Weights of a small GPT-style language model, trained from scratch on English Wikipedia: width 224, vocabulary 4096.
MLP neurons of a small language model. Each row is named by its layer, matrix (gate and up: input weights) and neuron, and shows model dimensions 0-63. Each number is 128 + 24 x the weight over its row's rms, rounded and kept within 0 to 255. A neuron's up and down rows have the sign that makes its largest values positive.
After each neuron's rows, "fires after" lists the tokens most often just before its 100 highest values on Wikipedia text that the model never trained on; "fires in" lists the words (lower case) most often at its 100 highest values on Wikipedia text that the model never trained on. A number after a token or word is its count.

L9.gate242 [106 148 109 106  87 114 151 118 167  59  74 122 120 133 159 117 130  88 151 158 106 126  93 137  89 122 119 107 151 130 119 125 148 157 122 107  87 185 115 133 160 134 128 136 101 114 110 129 106 130 114 150 100 131 141  91  90 176 108 142 136 127 110 119]
L9.up242 [136 115 150 106  94 140 143 119 109 136 110 103 138 135 148 157 121 141  87 138 172  93 152 137 112 136 107 114 132 152  99 127 168 104 109  81 114 136 107 142 121  99 108  93 113 147 122  80 111 190  86 152 141 106 118 128 120 156 180 121 106 118 108 147]
fires after: "," 58, " Syn" 4
fires in: "which" 37, "as" 28, "this" 10, "synonyms" 4

L4.gate269 [105 114  90 129 120 133 110 126 135 105 110 129 147 132 137 115  76 135 113 105 127 102 137 123 144 161 132 138 155 126 106 160 163 114  78 140 173 108 140  87 130 131 133 132 132 103 119 109 124 157 110 144 132 166 135 153 109 117 126 127  89 113 132 125]
L4.up269 [ 81 152  56 141  96 138 150  79 129 113 127 128 107 144 166 152 116 123 151 128  97 100 129 195  96 148  84 145  87 123 143 107 129 131  80 102  86 156  86 115  98 114 156 113 155  97 143 156 129  93 131 113 126 160 111 155 135 127 155 142 137 135 179 177]
fires after: "." 40, " the" 13, " aff" 7, " The" 6, " ex" 5, " in" 4
fires in: "this" 37, "same" 16, "these" 10, "affirmed" 6, "their" 5

L9.gate542 [129 124 100 147 149 182 118 116 148 131 144 106 138 101 118  94 132 163  89 110 171  93 136 118 137 163 134 122 124 110 130 142 138 150 123 165 105 105 109  84 126 113 167 103 123 172 180 110 103 105 103 132  91 127 111 123 153 145 127 159 131 109 135  88]
L9.up542 [182 129 113 116 131 160 148 128 141 115 105 142 141  90 142  95 142 135  93 129 135 142 108 107 124  98 142 146 146 160 102 101 144 122  95  97 165 106 132 169 104  92 105 146 180 155 136 110 108  96 153  84 150 176 142 156 101 169 106 137 115 128 105 104]
fires after: "-" 28, " G" 8, "ra" 5, "°E" 5, "ö" 5, " Co" 4
fires in: "gotha" 28, "götaland" 15, "beijing" 5, "mississippi" 4, "coogee" 4

L4.gate281 [114 140 137 138 123 118 119 116 149 124 122 183  98 123 162 106 165 124 138 144  93  87 145 118 129 138 152 131 137 114  95  91 164 125 113 145 139 133 143 126 108 158 131  83 140 138 117 189  97 174 112 112 129 112 172 143 167 150 132 130 133  80 124 159]
L4.up281 [112 141 149  98  98 121 142 167 172 131 145 140 120 106 135 163 120  54 168 138  81 135 117 159  88  88 101 135 105 155 142 120 123 102 127 117 101 151 183 126 132 140 141 136 127 120 103 109 125 111 150 108 138 153 123 115 190 193 165 139 130 134 161 119]
fires after: "," 41, " the" 11, " pl" 5
fires in: "as" 50, "only" 11, "and" 8, "first" 7, "plasma" 5

L11.gate388 [167 107 153 160 213 163 141 172 123 147 167 133 113 124 123 127 117 131 121  97 129 102 136 127 109 110 152 115 130  81 144 162 140 138 135  66 161 133 133 109 137 152 128 129 183 171  92 140 162 138 140 135 129 125 130 143 133  95  94 195 147 113 120 150]
L11.up388 [112 134 139 132 113 121 158  92 116 130 126  93 155 136 143 112 147 137 130  99 164 148 130 112 145 127 150  91 156 105  75 143 162 158 132 134  97 127 146 168 153 112 130 133 118 129 142 124 102 135 121 124 148 143 168 137 134 107 146 118  96 141 143 100]
fires after: "-" 29, " G" 9, " T" 7, " D" 4, "ra" 4
fires in: "gotha" 29, "götaland" 10, "tammert" 7, "dartford" 5, "griffin" 4

L7.gate512 [108 131  77  96 125 130  78 141 110 156  90 106 149 108 138 136 108  87 125 145 146 130 145 152 112 162 122 111 152 167 106 157 130 161 121 135 123 113  99 104 123 171 133  98 111  98 174 154 143 119 148 149 188 116  90 164 161 119 130 100 110 153 123 118]
L7.up512 [ 92 113 122 127 113  90 131 101 147 119 114 116 102 124 148 144  95 135 127 103 128 163 131 156 109 115 136 119 133 135 122 146 104 110  85 146 136  86 129  96 120 120 152 134 145 136 121 112 113 114 125 159 188  86 119 127 121 110 119 148  88 132 120 100]
fires after: " " 90, " Is" 4
fires in: "1" 31, "2" 21, "7" 10, "4" 5

L6.gate334 [119 156 112 118 120 125 144 131 124 155 107 170 119 112 164 132 120 133 115 127 124 102 106 144 131 103 116 129 130 139 140 124 153  66 171 119 121 140 111 114 128 125 151 116 170 114  95 135 131 155 148 136 138 135 122  91 165 141 121 157 101 102 123 107]
L6.up334 [ 96 118 144 121 149 127 118 164 120 101 134 133 121 119 122 152 120  61  61 141 135 157 103 165 133 164 132 105 131 151 181 148 142 132 108 115 116 150 127 117 138 144 124 151 170 107 114 111 136 135  88  66 112 145 109 133 123 100 111  94 153 114 137 117]
fires after: " (" 26, "," 24, " and" 9
fires in: "in" 49, "along" 13, "including" 4, "e" 4

L4.gate171 [ 77 129 142 105 137 185 116 140 132 102 146 154 138 172  97  85  67 127 148 107 114 118  77 136 126 114 134 110 101 123 116 103 124  84  75 120 117  95 104 108 135 109 115  75 129 101 142 140 150 159  92 168  73 153 140 164 171 119 129 145 143 136 118 135]
L4.up171 [143 126 132 138 149 116 162 139 100 130 137 146 119 136 105 141 163 130 162 112  97  93 126 139 134 147 157 101 154 186 100 138 127 140 102 102 120 124  73 127 150 109  97  75 136 125 123  93 165 119 130 117  72 171 138 119 131  77 131 157 143 188 161 109]
fires after: "," 37, "." 10, " that" 8, " where" 4, " and" 4
fires in: "they" 59, "who" 26, "it" 11

L7.gate458 [144 171 127 112 125 126 164 155 149 106 108 181 137 125 149 100 117 125 126 151  80  94 102  85 126 115  72  66 118 152 165 151 100 122 139 105 165  71 142 118 138 157 124 125 139 123 173 123 134 130 108 123 153  66 111 124 153 157  93 172 137 157 147 129]
L7.up458 [122  93 176  90 134 126  91 165 119 120 101 131 137 131 113 105 127 116 139 138 166 124  75  82 134 116 124 167 139 139 116  87 161 128  86 189 104 130 110 141 112 109 131  97 129  63  88 123 135 144  84 110 147 140 116 130 105 107 149 129 122 168 139 136]
fires after: "." 25, " and" 13, "," 10, " (" 8, " an" 4
fires in: "in" 63, "including" 4

L7.gate242 [122 138 139 122  93 140  94 132 127 135 154 165 102 112 128 113 154  68 130 158  83 131 145 107 124 174 147 120 145 103 113 158 128 130 105 189  88 138 101 139 156 146 126 134 151 121 136 113 126 105 110 145 135 126 145  99 121 142 142 149 121 110 118 123]
L7.up242 [120 143 108 118  82 129 119  58 152 129 114 114 133  86 152 148 105 160 129 142 139 114 120 124 121 167 127 145 139 128 150 118 125 121 120 142 130  95  79 125 155  92  85 124  79 109 167  78 159  99 143  96 152 150 127 152 192 112 116 102 134  70 143 106]
fires after: "," 18, " and" 11, ";" 7, " curr" 6, " to" 4, " but" 4
fires in: "that" 20, "which" 14, "later" 9, "currently" 6, "it" 6, "this" 6